MLP neurons of a small language model. Each row is named by its layer, matrix (gate and up: input weights) and neuron, and shows model dimensions 64-159. Each number is 128 + 32 x the weight over its row's rms, rounded and kept within 0 to 255. A neuron's up and down rows have the sign that makes its largest values positive.
After each neuron's rows, "fires after" lists the tokens most often just before its 100 highest values on Wikipedia text that the model never trained on.

L2.gate197 [198 159 161 162  42 122  87 120 117 131 157 151 169 119 104 178  75 161 112  73 155 120 102 119 131 104 128  97 153 139 134 144 116 159  96 116 143 130 132 110 141 100  91 147 155 149 182 108 130  92 155 119 104 142 143 141 113 104 133 151 129 134 212 122 132 126 183  67 150  97 123 113  63 181 124 134 122 168  79 130 113  75  99 150 157 164 151  82 175 135 178 144 135 171  79 143]
L2.up197 [113  87 117 131 141 113 126 176 162 120 154 185 160 112  95 182 125 130 166 111  95 151 175  96 143 117 145  52  75 135 135  89 121  91 129 101  89 158 164 142 159 140 159 178 101 105 121  75 144  88 159  90 162 146  76 115 140 113 133 138 163 145 144 157 103 175 115  87  97 117  94 147 116  90 128 167 150 175 164 201 170 168  75 148 128 138  91 119 190 125 100 129 145  83 129 183]
fires after: ".", "0", "6", "8", "°"

L3.gate493 [133 150 114 135 134 151 159 101 123 106 154 180 108  78 183  88 130 180 132  92 120 170  97 151 128  87 139 116 103 125  98 201  67 117  87 130 117  95 152 166  66 124 164 107 133  91 125 127 161  93 158  51 155 153 172 106 195 138 107 137 128 124 118 121 140 106 127 113 157 174  64 124 115 114 158 102 121  96 163 125 151 159  59 121 167 136  98  92 111  92  85 129 190 107 104 152]
L3.up493 [115 125 128 125 130 190 143 164 150 129 130 174 108 108 128  98 106 103 133 182 124 207  91 101 109  49 150 160 157 170 118 137  71 168 100 107  92 115 175 117 118 123 141  84 169 175  88 117 164 157 135 150 191 148 129 145 109 120 121 168 162 123 185 150 141 189 157 166 149 124  54 156 139 150 188 126 131 156 115 112 159 213 133 160 144 184 147 145 122  71  98  89 133 140 104 139]
fires after: " A", "A", ".", "U", ",", "E"

L2.gate303 [147 107 159 156 138  80 148 154 132 131 140 128  97 126 137  98 121 123 151 145 196 142 115  96 147 114 177 234 174 125 106 125  91 158 150 100 165 124 133  73 176 130  82 149 193 151 126 143 113 141 144 162 160 146 156 145 189 118  86 100 127 136 155  70  81 185 128 163 110 117 138  54  76 131 104 161 129 175 174 129  89 111  94  78 171 145 142 129 179 148 131 145 147 140 203 118]
L2.up303 [138 140 112 114 140 106 179 116 124 142 142 160  63 112 136  86 198 101  98  98 139 159 112 107 145 118 151 172 133 183  77 121  95 128 141  80 161 109 123  86 139 185 148 125 133 175  85 104 170 168 139 151 170  65 128 118 194 154 136 151 140 122 160 107 120 172  76 165 127 116 151 120  57 109 113 111  80 111 174  93 167 138 104 106 158 152 145 123 165 182 144  91 155 120 168  91]
fires after: " A", "A", "U", " U", " R", "E"

L9.gate346 [161  98 144 154 160  49 159 149  91 135 121  79  93 120 108 117 126 110 119  99 133  87  78 129  97  86 163 118 160 149 172  99 181 113 103 156 137 153 103 131 124 133 116 120 126 166 124 163  73 111 121  44 117 128 117 162 160 154 159 130 143 118 174 155 152 140 146 185 132 165 159  91 152 111  95 145 153 182 218 125 121 122 128 101 156 126 151  73 162 141 134 112 158 117 115  89]
L9.up346 [145 126 121 136 139  89 111 101 138 151 112  98 140 128 127 116 123 159 166 151 178 109  97 145  85 116 128  79 194 147 114 161 136 111 168 154 118 133 133 150 170 136 140  82 169 145 105 137  58 107  93 110 162  53 145 160 184 163  78 120 139 123 145 163 155  46 169 173 112 143 128  49 137 102 126 133 155 156 174 171 158 164 140 180 161 104 106 112 111 147 116  84 149 142 114  66]
fires after: " pro", " O", " o", "ur", " p", " Pro"

L3.gate391 [134 114 146 186 134 156 154 145 124  97 122 202 150 157 115 125 146 162 175 114 146 107 133 177 117 158 167 176 112 173 117  69 124 143  98 103 131 160  64 105 136 103 148 129  60 135 160 185  82 117 103 185 165 147 106 126 192 140 163 157  96  99  81 151 159 144 112 153 184 140 109 131 188 153 100 139 127 123  97 118 101  96 105 131 161 181 115 101 150 126  86 126 126  51  94 138]
L3.up391 [141 100 123 121 201  77 118  78 163 132 129 155 172 114  45  97 106 162 185  93 108  98  93 134 158 133 107 129 127 180 139 103 124 149 112 110 132 134 158 141 107 115 106 124 154  94 122 127 144  62  85 149 111 108 115 113 155 154 127 153 154 114 177 125 148 158 179 159  54  85 132  99 117 134 105  93 116 101 159 155 154  72 214  82 133 110 192 107  82 125 137 113 129 171 174 127]
fires after: " D", "-", " N", " \"", " (", " n"

L5.gate343 [170 134  94  86 114 111 114 130 145 139 134 132 120 154  89 123 149 179  81 101 152 123 155 169  47 149 128 116 158  87 157 161 139 105  96 114 126 101 108 165 151 158 169 103  90 166 104 184 133 155  67  99  83 132 109 181 142 169 150 163 148 116 131  88 168 100 212  97 122 112  84 122  77 159  99 136 116 114 166 146 148 127  65 100 114 206 123 134 153 103 132 116 117 172 180  78]
L5.up343 [174 234 117 121 117  98 157  84 163  69  80 132  84 152 196 111 197 115 160 139 162  88 157 133 144 107  91 105 167 119 101 151 132  79 127 131  93 124 151 112 136 166 158 104  84 133 107 145 164 147 100 117  82 129 127 183 173 134 105  80  77 125 121 137 118  98 152 120 102 161  92 101 134  98 136  82 128  41 178 180 138  75 211  69  70 170 133 183 124  93  69  92  97 144 129 123]
fires after: "\n\n", " —;", "|", "\n"

L8.gate143 [ 58 167  59 150 141 121 139  86 137  74 178 152 112 154 168 139 155 153 194 116 157 106 137 144 112 117 121 124 156 119 167 171 156 119  48 132 157 121 108 201 208 156 107 156  90 114 175 128  92 153 107 162 157 173 147 171 127 150  97 209 119 195 111 171 245 126 124  93 173  82 136 154 129  90 131 158 122 100 158 149 132 148 134  87 140  90 132 110 148 143 125 136  69 119 181  82]
L8.up143 [135 115  77  68 124 159 144 135 160 136 135 167 172 116 135  82 149 149 162 136 126 108  92 104 111 172 119  95 177 125 154 148 149 146  69 134  74 127  99 160 198 138 131 177 103  97 132  64 125 193  91 152 131 200 176 174 147 182 111 153 141 152 152 152 232 133  68  92 181  80 145 173 103  71 118 158 142 136 115 101 129  93 137  97 147 145 140 116 161 108 132 112 113  66 152 124]
fires after: " d", " D", "D", " R", " O", " ind"

L9.gate229 [137 223 118 148 188 134 156 164 113 118 137  86 168  93 131 135 123 146  87  96 143 116 189 122 117 140  73 126 136  74 153 156 139  92 132  99 123 162  57 146 180 146 151 104 109 156 146 129  78 125 151 144 124 127  81 169 106 136  92 109  80 126 131 175 135 180 109 126 143  61 134  90  99 167 115 119 105  90  68 151  84 117 112 154  95  84 110 172 188 154 160 151 117 110 132 132]
L9.up229 [191 145  97 119 108 164  72 114  91 197 151 189 139 174 100 140 128  70 131 111 141 132 131 139  98  99 159 157 135 136 105 144 153  99 105 158  64 169 137  81 121 132 211  74 141 105 145  47 181 142 108 207 160 168 158 159 106 125 109 133 181 155 140 157 135 144 109 116 118  88 115 129  85 158 117  92 144 128 108 111 105 116 147 165 116 116 135 146 105  52  82  85 142 121 175  48]
fires after: " d", " det", " p", " D", "es", " c"

L8.gate94 [105 140 122 112 135 175 149 145 154 127 166 120 148 157 116 177 107 170 105 117 131 132 132 142 113  69 106 113  93  91 150 111 174 137 132 112 158 123 144  95 100 117 135 171 173  64 116 106 145 118 131 119 121  90  62 149 166 124 163 147 122  42 129  70 111 119 115  82 190 130 163  86 105 195  95 154 107 100 141 170 131 148 149  66 165 136 118 177 138 228 159 114  98  87  93 116]
L8.up94 [128 131 140  87  84 152  93  79 184 127 110 174 133 133 162 137 160 148 157 125 171  61 118  80 130 160  55 132 157 120 178 142  86 118 134 110  99 170  93  52 145 138 101 106  40  84  99 156  71 117 162 105 125 173 129 161 128 161 135 115  88 154 125  70 121  90 162 114 125 129 110  87 114 165 115 118 133  99  43 122 112  81 124 130 132 149 154 159  78 120 191 103 128 161 112 167]
fires after: " of", " and", " in", " to", ","

L11.gate479 [129 100 114 139  79 138  82 108 150 127 115 136 169 129 127 125 174 164 110 142 150  61  83  84 130  79 114 134  93 164 139 128 130 201 101 146  53 170 171 127 161 126 147 128 130  99  94  95 158 127 131  41  92 162 208 107 150 140 189  91 117 149  74 108 132 145  88 147  96 163 192 176 127 119 154 131 144  95  55  99 117 120  50 153 146 104 152 130 167 115 175  90 177 135 147 151]
L11.up479 [156 111 138 110 155 121 155  63  94 114 106 177 133  96 141 155 124 150 105 164 151 129 152 135 149 111 110 102 154  99 137 105 124 156 162 147 156 121  81 113  94 112 164 125 101 174 114 143 168 157 144 119 115 166 125 135 154 192 122 140  96 115 161 105 106  62 121 116 149 131 108  74 130 119 100 208  62  43 158 113 172 154  64 127 157 133 137 106 110 152 129 123 139 149 181 132]
fires after: " s", " M", " sp", " S", "S", "1"

L11.gate283 [149 156 127 121 152 178 127 143 176 150 156 173  91 110 117  85 119  88  99 105 156  99  72 148 144 112  94 120 113 187 132 142 147 130  98 236 145 116 115 152 132  67 114 138 182  97 162 127 116 141 145 121 102 168  71 123 120  97 118 185  90 140 101  90 181 104  77 151 147 153 127 180 123 141 138 137 156 145  86  60 125  78 144 112 157 111 188  69 176 123 153 119 126 118 165  86]
L11.up283 [189 128 217 109 126 175  92 146 147 129 152 151 148  92 160 163 148 112 124  88 112 161 119 130  68 113 110 111 140 159 151 192 137  93 160 177  91 153 125 138 124 133 125 135 111  84 113 124 189 162  79  88 118 156 181 107 131  94 107 109 192 144 132 170 132 138 174 145 167 117 172 131 174 127  59 162  72 148 132 135 129 112 170  90 136 170 112 125  94 107 105 175 128 159 110 104]
fires after: " ", "′", "6", "7"

L2.gate442 [150 109 153 134 150 142 178  94 127 137 178 171 118 159 119  60 118 115 156  97 127 127 121 122 149 113 115 126 118 129 126 126 106 100 153 106 168  98 192 124 130 210 113 164 138 151 165 124 178 162 152 175 150 141  98 145 178 178 132 161 128 127  72  88 128 174 142 117 156 155 144 137 114  89 157 147  78 136 177 150 128 167  73 135 160 150 173 127 125 107 105  79 159 126  87 103]
L2.up442 [132  76 110 148 130 148 184 100 156  76 162 179 111 156 165  50 109 122 189 159 117 150  96 167 132  62  84 145 118 138 100 120 130 118 163 125 123  64 147 120 153 166 103 159 189 169 149 156 177 149 134 130 137 116 100 101 194 166 127 128 102 145  87 128 121 166 104 119 193 129 125 137  86  81 164 170 118 154 159 159 165 172 108  81 143 166 119 148 127  91 169  99 208 156 129 110]
fires after: " A", "A", "S", " N", " R", "Z"

L2.gate29 [171 137 105 100 116 143  80 162 145  86 123 134 116 145 103  91 154 144 131 127  99 136 127 112 153 136 109 131 113 131 120 150  78 145 158 111 138 162 177 147 152 176 197 125  37 124 126 154 145 117 129 198 142 155  98 137 149 194 112 160  97 143 133  84 102 135 168 111 178 145 138 120 120 170 108 153  86  92 113  99 171  89 147  84  68 197 128 127 117 126 183 104 115 108  95 124]
L2.up29 [145 137 118 120 180 167 129  80  57  81 114 125 110 129 195  72 141 139 129 129 152 126 134 168 152 161 150 135 125 154 116 147 100 131 144 111 120 159 146  72 163 120 125  79 113 101 138 124 159 119 114 173 116  79  69  84 146 186 120 116  97 138 129 155 155 112 118 168 143 125 156 189 133 101 140 111 136  84 192 136 188 108  34  67  28 155 108 139 174 119 119  89 141 142 125 125]
fires after: "\n", "|---|---|---|---", "ic", "-", "|"

L5.gate429 [139 159 105 143 147  86  88 136 119 164 151 141 108 136 191 140  81 125 114  92 117 111 146 110 119 188  81 148  77 176 117 117 133 127 134 133 122  74 136 114 164 119 158 111 123 155 118 103  98  62  87 156  99  99 104 158 179 142  93 144 131 114 155 180 181 157 143 132 128 154 171 181  72 175 100 134 146  69 108 106  74 142 111 158 135 154 210 155 109 124 195 159 128 133 169 116]
L5.up429 [125 147 116 138 126 130 109  82 107 104  89 182 170 167  72 168 112  88 127 161 156 144  45 130 122  98 119 123 109  75  79 130 121 212 145 130 161 168  96 174 106  92 192 110 171  92  91 119  72  56  73 148 132 121  88 153 160  69 141 164 140 100 146 115 109  89 143 127 135 138 122 137 167  83 167 103 150 186 140 141  99 104 108  86 121  95 109 100  93 111 107 103 151 102 168 141]
fires after: " l", "l", " El", " Pl", " Bl"

L5.gate416 [120  96 223 150 128 103  65  74 130 137 104 112 179 144 127 139 137 117 134 146  86 156 130 101 154  77 190 124 168 143 163 113 139 106  80  69  94 185 125 190 132 120 120 118  89 117 139 172 109 135 109 130 110 164 147  86 116 100 153 132 160 138  73 121 161 161 149 131 144 145 129 134 142 102  96  78  70  88 125 138  63 133  86 139 152 162  92  96 144 106  94  92 110 120 142 155]
L5.up416 [104 138 170 105 156 113 141 190  92  90 132 168 182 101  81 118 159 116  61  96  76 177 148  99 134 169 114 103 127  99  95  81  81 152  97 150 113 180 143 138 130 164  96 108 142 126 150 172  92 119 134 150  77 116 120 162 101  95 100 158 168  98  94 151 118 144 110 185 141 118 117 139 138 116 144  48 191 125 101 142 111  86 136  86 158 113 118  96 183 154 174  94 138 158 130 165]
fires after: " s", " S", "S", "r", "s"

L9.gate354 [153 197 157 139 174 117 129 102 121 110 128 119 118 121  67  54 110 169 156  62 150 118 101 163 195 132 128 127 125 163 130 125 177 115 183 131 124 139  59 178 133 167 129 152 119 124 163 131 175 130 169 148 118 166  91 134 102 130 101 152 132  68 116 156 170 102 138 148  83 174 138 131 129 120  71 145 165 114 130  94 121 109 132 111 137  62 138 107 150 176 100 228 151  97 163  88]
L9.up354 [180 145 109 131 129 155  95 123 101 128 139 178  39 165 144 101 119 132 109 133 125 119  88  79 140 110 133  67 128 175 119 129 146  92 112 171  89 186 119 109 132 157 107  76 148 109 145 162 140 111 157 154 113 152 127 145  92 110 106 157 118 129  75 171  99  98 114  88 111 167 148 112 152 116  91 169 100 174 133 112 137 166 165 108 135 173  54 100  91 115 132 149 112 130 147 132]
fires after: "1", " ", "2"

L3.gate365 [180  81 117 119 116  91 102 118 146 126 116 181 171 102  92  69 135 125 185 104 180 128  75 121 144 158 116 151 136 177 128 142  96 166 153  95 152  68 170 110 134 100 116 157  98 155 133  74  85 174 126 120 145 111 149 202  76  86 115 182 165 127 144 137 136 163 144  95 116 111 102 166  57  92 140 137 125 103 109 121  73 107 126 153 191 152  72 132 107  87 110 116 122 102  90 129]
L3.up365 [ 81 129 143 124 121 134 121  85 127 109  78 174 104 155 140 184 165 116 138 123 129 147  90 144 107  62 134 136 158 130 155 118 147 159 135 153 118 140 171 138 122 114 147 118 157 107 175 177 143 143 120 107 129 142 132 122 179 141  48  95 106 163 115 116  99 132 172 153  61  84 139 160  43 101 179 131 106 166 139 143 123 121 160 111 156 175 179 106 139 117 108 131 225 139 120 107]
fires after: ".", "0"

L12.gate138 [123 120 111  98  91  93  78 145 172 194 170  62 152 174 125  98  68 166 113  72 103  86 136 113 142 140 110 121 132 153 118 114  76 156 145  76 164 177 133 131 123 122 148 153 102 162 129 146 131 114 134 122 101 181 229 117  78 176 117  85 204 127 131 134 159 192 149 207  86 148  86 115 133  54 108 133  76 176  87 138 123 104  92 118 137 129  82 124 119 158 154 106 128 145 133  86]
L12.up138 [122 131 195 130 179 131 130 105  81 151  73 127 116 125 144  86  95 152 111 150 152 147 151 129 101 118 160 146 141 106 125 101 109 143 125  82 197 117 100 113 137 113 137 158  88 164 100 124 162  63 165 113 185 150 151 134 137 113 189 141 156 125  86 173 194  64 189  97 133 104 121 129 166  90 144 121 103 123 139 116  61 179  97 138 213 159 175 139  93 170 168  94 115 150  85 110]
fires after: " s", " c", " S", " w", "H", " C"

L2.gate103 [145 102 157 170  96 120 148 158 126 128 150 152 111 139  82 163 134 136 104 153 142 164 224 134 135  81 108 123 107 169 129 169 128 133 113 155  93 111 152 183  51 138  80 114 146 132 152 188 135  96 129 130  59 171 127 121 150 114 149 134 147 128 108 148 123 181 160 141 128  57 103  97 103  72 135 131 116 139 138 184 121 165  71 136 144 143 143  97 159 131  72 133 164 158  71 149]
L2.up103 [130  80 143 149 158 108 108 187  63 134 129 102 129  36 156 127 144 128 148  70 146 100 114 142  87 109 171 153 157 105  85 139 152 151 126 132 150  87 162 103 118 126  93 138 127 155  72 100 189 125  77 151 146  70  80 106 233 138 160 142 160 137  71 134  77 149 140  73 121 114 121 179  70 142 113 172  82 112 167 150 118 145 101  87  91 134 150 145 184 144 122 175 119 141 158 123]
fires after: ".", "P", " .", "C"

L5.gate266 [134 225 121 179 209 142 169  99 124 148 124 128 100 151 133  86 122 113 110 125 100  81 108 136 161 161 117 149 146  90  74 125 138  88 127  72  77  89 130 152 137 121 163 130 131 148 131 117 111 171 131  80 126 129 157 105  78 161 105 122  85 129 153 116 108 179 111 220 191 125 122 170 121  85 120 179  80 108  88 144  97  69 110  65 119 115 117 168 123 139 151 128 151 113 126 147]
L5.up266 [159 147 123 135  95  91 128 197 108 182 142 141 203 156 167 129 116 126 143 161 147 172 125 101 118  87 104 152 107 143 108 124 118 101 160 111 102 133 122 191 160  77 142 134 115 129 105 119 207 132  93 146 141 109 150 137 126 148 190 140 145  75 131  64 132  96  96 129 123 132  93 122 123 134 127 148 108 157  71 164 114 136 157  76 134 212 120 168 106  69  70 150 143 155 103 119]
fires after: " s", " b", " sp", " ro", " w", " r"

L9.gate271 [130 144  87 141 158 111 139 142 117 162  76 183 108 143 116 106 129 117 125 158  84 119 133 151 153 149 145  89 150 168 107 138 104 144 120  97 161 101 146 185 120 168 159 120  69  87 159 147 125 102 151 160 153 160 156 166 159 138 136 195 188 114 155 117 104 164 102 126 197 170 127 146 112 160  90 119 125 184  93 144  76  87 105 102  98 119 126 136 136 180 143 157 157 175 117  99]
L9.up271 [124 102  95 137  98 108 117  58 144 121 142 111 114 108 137 181 114 140 169 178 100 119 124  94 123 108 122 199 167 141 107 101  63 162 106 153 132  93 100 161 148  65 125 122 112 117 127 157 133 157  64 146  76 111 128  75  96 137 142 123 158  83 179 104 120  85  55 143  79 135 103  87 134 189 153 175 128 149 103  87  55 108 144 181 101 155  62  75 125  89  93 131 168 143  91  65]
fires after: " n", " b", " st", " r", " bl"

L11.gate65 [103 144  94 170 110 133 125 185 155 128 172 151  96 141 167 144  94 118  95 178 115  84 115 113 174  64 163 219 127 166 118  70 130 143 133 136 130 118 118 129 156 133 117 138 186 134 102 126 128 178 136 107  82 100 166 156 138 170 124 119 142 130 130 131 157 107  81 132 159 200 105 147 104 164  77 189  91 121 182 124 116 165 139 130 156 175 119 178 139 112 146  99  95 144 168 103]
L11.up65 [144 192 127 122  94 104 132 175 176 155 141  89 146 121 117 145 130 109 134  66 216 140  86  95 104 228  82 120  88 135 184  64 156 170 116 150 143 154 138 139  95 121 128 155  89 117 157 148 130 180  97 104 101 124 116  91 178 144  81 131  77  84 134 138 147 152 202 194  46 129 120 120 152 144 136 172 122 117 101 100 122 138 152 129 101 156 126 100 124 126 121 124 141 157 133 137]
fires after: " |", "-", " by", " and", ",", " L"

L3.gate19 [117 127 117 161 134 121  95 106 145  88 173 163 103 135  94 137  96 165  84 125 112 173 173 167 114 126  69 116  45 147 164 180  63 153 136  80 134 127 154 211 123 147  64 144 130 124 124 144 126 138 162 127  80  61 133 146 172 132 161 144 154 126  70  79 113 154 225 174 145 113 145 157  59 102  91 100 112 167 158 120 144 108  99 102 148 152 110 136 177  98 112 146 136 128 116 140]
L3.up19 [141 176 111  98 194 137 141 152 119  57 129 152 126  89  83 141  70 104 114 108  96 150 118 103 162 178 105 121 101 128 120 153  62 164 125 107 136 124 157 164 149 105 155 113 155  76 127  85 171 146 119 129 122  91 157 164 176  96 143 116 179 185  83  88 202 155 145 113 149 128 129 157  56 110  84  90 163 105 141 176 104  90 151  85 174 164  98  73 173 160 179 120 159 196 103  91]
fires after: ".", " w", "U", " .", "S", " S"

L8.gate287 [131 153 121  81 112  88 135 179 133 139 184  67 129 113 161 119  67 134 115 163 143 124 164 102 119 124  87 176  85 157 118 129 136  94 131 129  79 173  89 113 180 140 154 109 136 146 130 108 154 147 148 126  84 117 139  76 147  83 158 133 200 138  86  92 141  76 121 107 149 105 161 104 161 139  95 165  77 130 162 126 110 129  78 173 188 106 114 125 102 148 128 162 123 143  95  82]
L8.up287 [117 133 106 110 159 117  47  85 105 159 141 186 222 104 106 151  88 133 141 156  98 115 143 120 112  95 143 146 147 129 139 151 126 159 176 136 144 118 110 137 134  81 128 129 107 134 158 213  92 144 138 116 184 121 134 103 112 149 141 135 121 118 134  88 100 167 132 134 127 144  46 152 111 165 114 157  76 145 124  96 161 167  93 130 116  96  85  84  60  65 147 150 136 139 162 130]
fires after: "n", "ev", " d", " w", "d", "."

L3.gate216 [121  63 141 108 153 148  94 133 102 134 187 122 144 194 122  96  97 179 198 121 124 102 145 122 113 158  67 116 110 124 104 117  93 195  70  98 126  99  97 117 134 126 152 125  94 182 168 154 102 129 102  78  82 157 140 144 132 137 175  98 159 131 126 149 160 157  77 137 212 156 149 126 117 101 109 122 178 135 156 145  38  89 141  92 125 142 140 160 157 114  89 118 142 143 176 160]
L3.up216 [ 90 120 112 151 136 137 166 178  89 101 185 114 116 155 114  99 166 191 109 120 132 143 150 143 120 130 142 131  91 162 176 144 140 147 113  72  99 164 100 157  85 153 119  82 175 102 109 159 164 103  79 135 101 156  89  52 138 130 106 144 108 111 155 110 123 148 130 119 118  50 100  95 125 139 119 120 142 105 144 110  51 127 154  98 134 108 131 149 111 177 128 160 104 167 133 115]
fires after: "-", " \"", " inter", "–", " dis", "ur"

L8.gate407 [100 163 163 104 128 170 123 111 147 103  97 130  80 119 155 108 126 138 135 117 108 128  93 128 148 122 118 159 113 172 142 162 150 156 117 124 106 130 147 154 136 139 138  69 103 180 138 107 109 116 113 115 118 141 141 160 175 168 236 140 113  96 130  95 152 153 167 132 131 141 137 126  88 124 170 195 126 106 149  77 117  86 107 131 197 187 119  76 138  82 126 157  59 120 117 198]
L8.up407 [141 154 121 115  99 127 142  95  51 148 134 191  93 168 127 136 124 102 110 140 143 112 137 132 139 196 162 148 109 124 123 124 119 182  56 143 115 149  96 121 158 144 124 166  98  98  73 150 130 147 125 151 165  92  95  97 147  89  97 126 171 187  72 121  90 115 121 148  77 156  51 105 123 141 158 122 137 195 161 162 118 123  95 171 107 150 120 131 180 106 118 182  89 101 148 102]
fires after: " c", "qu", " organ", "ist", " v", " b"

L2.gate91 [123 110 124 166 120 136 122 174 142 117 126  95  72 127 154 156  49 121 138 108 154 157 109 134  74 161 119 155 118  92 177 181 109 154 157 180  99  77  77 141 116 146 116 117 106  95 127  90 122  87 138  77 145 125 150 157 101 133 144 156 167 139 129 104 120 113 146 142 161  91  96  90 123  88 151 118 158 194  67 116  86 123  85 136 158 150  83 156 119  79  82 162 176 122  78 135]
L2.up91 [147  94 133 102 114 189 149 147 153 144  99 219 141 152  77 116 140 147 184 118  84 156 131 140 107  82 146 157 146 202 106 105  44 175 117  62 128 125 145 128 128 127 103 168 104 142  85 182 185 127 149 172 130 180 160 133 112 137 113 143 135 108 105  77 128 161 172 174  80  79 125 115 110 101 108 136  62 154 153 120  93 165 119 145 201 146 173 150 113  98 124 182 157 166 137 151]
fires after: ".", "8", "7", "6", "0"

L10.gate377 [110 172  60 109 138  75 121  90  79 174 155 142 139 140 113 177 127 188  93 107 143  70 166  80 110 176 172 121 128 133 169 120 107 116  59 138  91 125 137 111 167 130 101 114  73 122 143 100  99 127 105 159 114 125 113 124  67 104 121 116 117 181 109 135  57 102 152 165  73 119 137 164  93 146 137 164 164 151 154 131 110 130 114 123 178 144 227 147 113 108 169 167 146 118 209 181]
L10.up377 [151  90 112 160 131 110 117 123  81  93 147 128 174 150  97 164  90 140 127 117  93 141  95 120 156 186  87 108  68  90 164 146 142 139  97 123 167 124  65 135 126 126 137 159 134 135 124 141  59 156  89 113  64 163  99 138 108 125  35 171 119  80 167  60  74 119 143 119 135 100  87 150 145 130 193 125 125 145 147 104  85 133  92 134 185 129 124 127 112 121 139 166 104 130 168 108]
fires after: " l", "-", "l", " (", "itt"

L3.gate163 [186 132 176 194 135 153 161 125 114 140 131 148 137 102 118 109 106  36 183 118 105 107  30 132 118  96 115 131 114 133 108 135 130  85  96 169 159  71  95 119 125 190 161  66 173 159 148  71 138 114 126 138 124 123 176 117 172 117 167 167 168 156 138 134 121 143 178  80 134 213 196  95  89 127 112 160  92 163 157  89 141  98 110 121 164 135 187 157 146 138 169 116 153 139  82 138]
L3.up163 [162 119  82 131 104  80 161 137 144 137  98 114 122 105 130 164 160 127  82 138 130 155 102 129 109 129  72 124 163 162 126 132 213 140  99 152  95 124 152 100 147 148 126 123 126 124 143 144  92  75 112  91 207 118 136 157 153 140 166 126 176 135  95 167  86 115 147  86  85 150 145  88 178  99 154 111 135 132 114  94 179 165 162 164 149 108 150  36 108  86 147 131 121 119 143  73]
fires after: "he", "ur", " p", " pro", "im"

L2.gate2 [155  80 145 136  73  86 109 175 185 144 153 132 155  91 137  76 108 107 147  88 171 129 104 133 140 150 109  77 132 128 157 165 113  61 172 125 126 130  85 109  95  89 129 122 108  88 119  93 132 107 122  85 104 109  92 133  74 138  94 188 150 165 142  81 119 165 143 185  90 145 102 190 107 182 184 110 119 145  56  98 104 135  94 118 135 150 175 126 181 133  95  86 152 137 120 187]
L2.up2 [102 116 149 159  88  90 124  98  97 118 161 114 138 114 133 104 109  88 188  24 138 141 160 130  80 103 123  84 161  76 131 167 125 179 173 121 139 129 153 162  86 121 141 104 148 162  64  90 144  73 221 132 191 149 139 115 120 179 135 174 122 180 119  78  92 172 160 164 125 148  60 166 101 128 145 128 156 151 156 126 113 125 130 109 120 114 184 101 141 139  50 154 140 107 117 146]
fires after: " ", ".", "0", "6"

L2.gate347 [136 166  84 189 145 141  95 181 168 140 131 151 203 130 155 104  83 151 142 113 168  87 143 129 141 110 120 116 132 119 109 111  95 124  87 107 121 154 130 145 136 162 134 169 140  98 154 198  99  36 123 143 131 133 161 110 186  40  96 113 110 146 146  94 110 124 107 113 131 101 127 101 169 122 167 157 144 139 166 126 161 115 125  64 180 139 137 166 102  66 137  86 161 124 184 146]
L2.up347 [125 123 120 104 106 164  96 148 139 168 124 100 148  80 128  89  75 135 185 104 121 110 108 139 190 140 156 173  91  76  99 104  54 134  98 143 153 148 169 148 173  87 104 146 116 126 119 147 150  91 148 190 140  94 162 141 145  80 125 152 113 197 163 182 148 129 143 139 117 177 182 119 139 115 125 160 123 162 148 105 135 110 117  47 186 159 148 154 137 138 146 113 134 171 155 152]
fires after: " (", "\n\n", " \"", " Cent", "\n", " cent"

L2.gate445 [136 133 105 172 116 139 123 125 179 126 178 151 112 161 139 122  65 131 120 105 187 164  64 175 118 104 111 154 135 140 109 158  79 162 133 153 122  85 126 125  80 115  98 133 125 141 152 104 152  73 144  93 139 172 180 142 209 138 136 145 151 112 182  87 124 145 182 126 149  63 109 183  98 120 165  86 133 175 163 161 113 124  50  99 210 137 139  98 119  48 149 194 169  94 125 120]
L2.up445 [121 102 102 184 143 113 106 135 112 109 140 145 113 127 148 119  94 133 140 125 167 148  88 208 105  88 116 144 161 109 135 190  90 125 134 174 118  84 134 147 126 140 125 147 157 119 128  61 139  77 145 104 154 137 199 138 183  94 152 123 179 140 183  86 132 139 153 158  96 106 119 146  48 126 179 131 133 142 180 145  98 137  30 111 160 126 119 106 117  90 149 187 172 102 129 102]
fires after: ".", "8", "6", "7", "′", "9"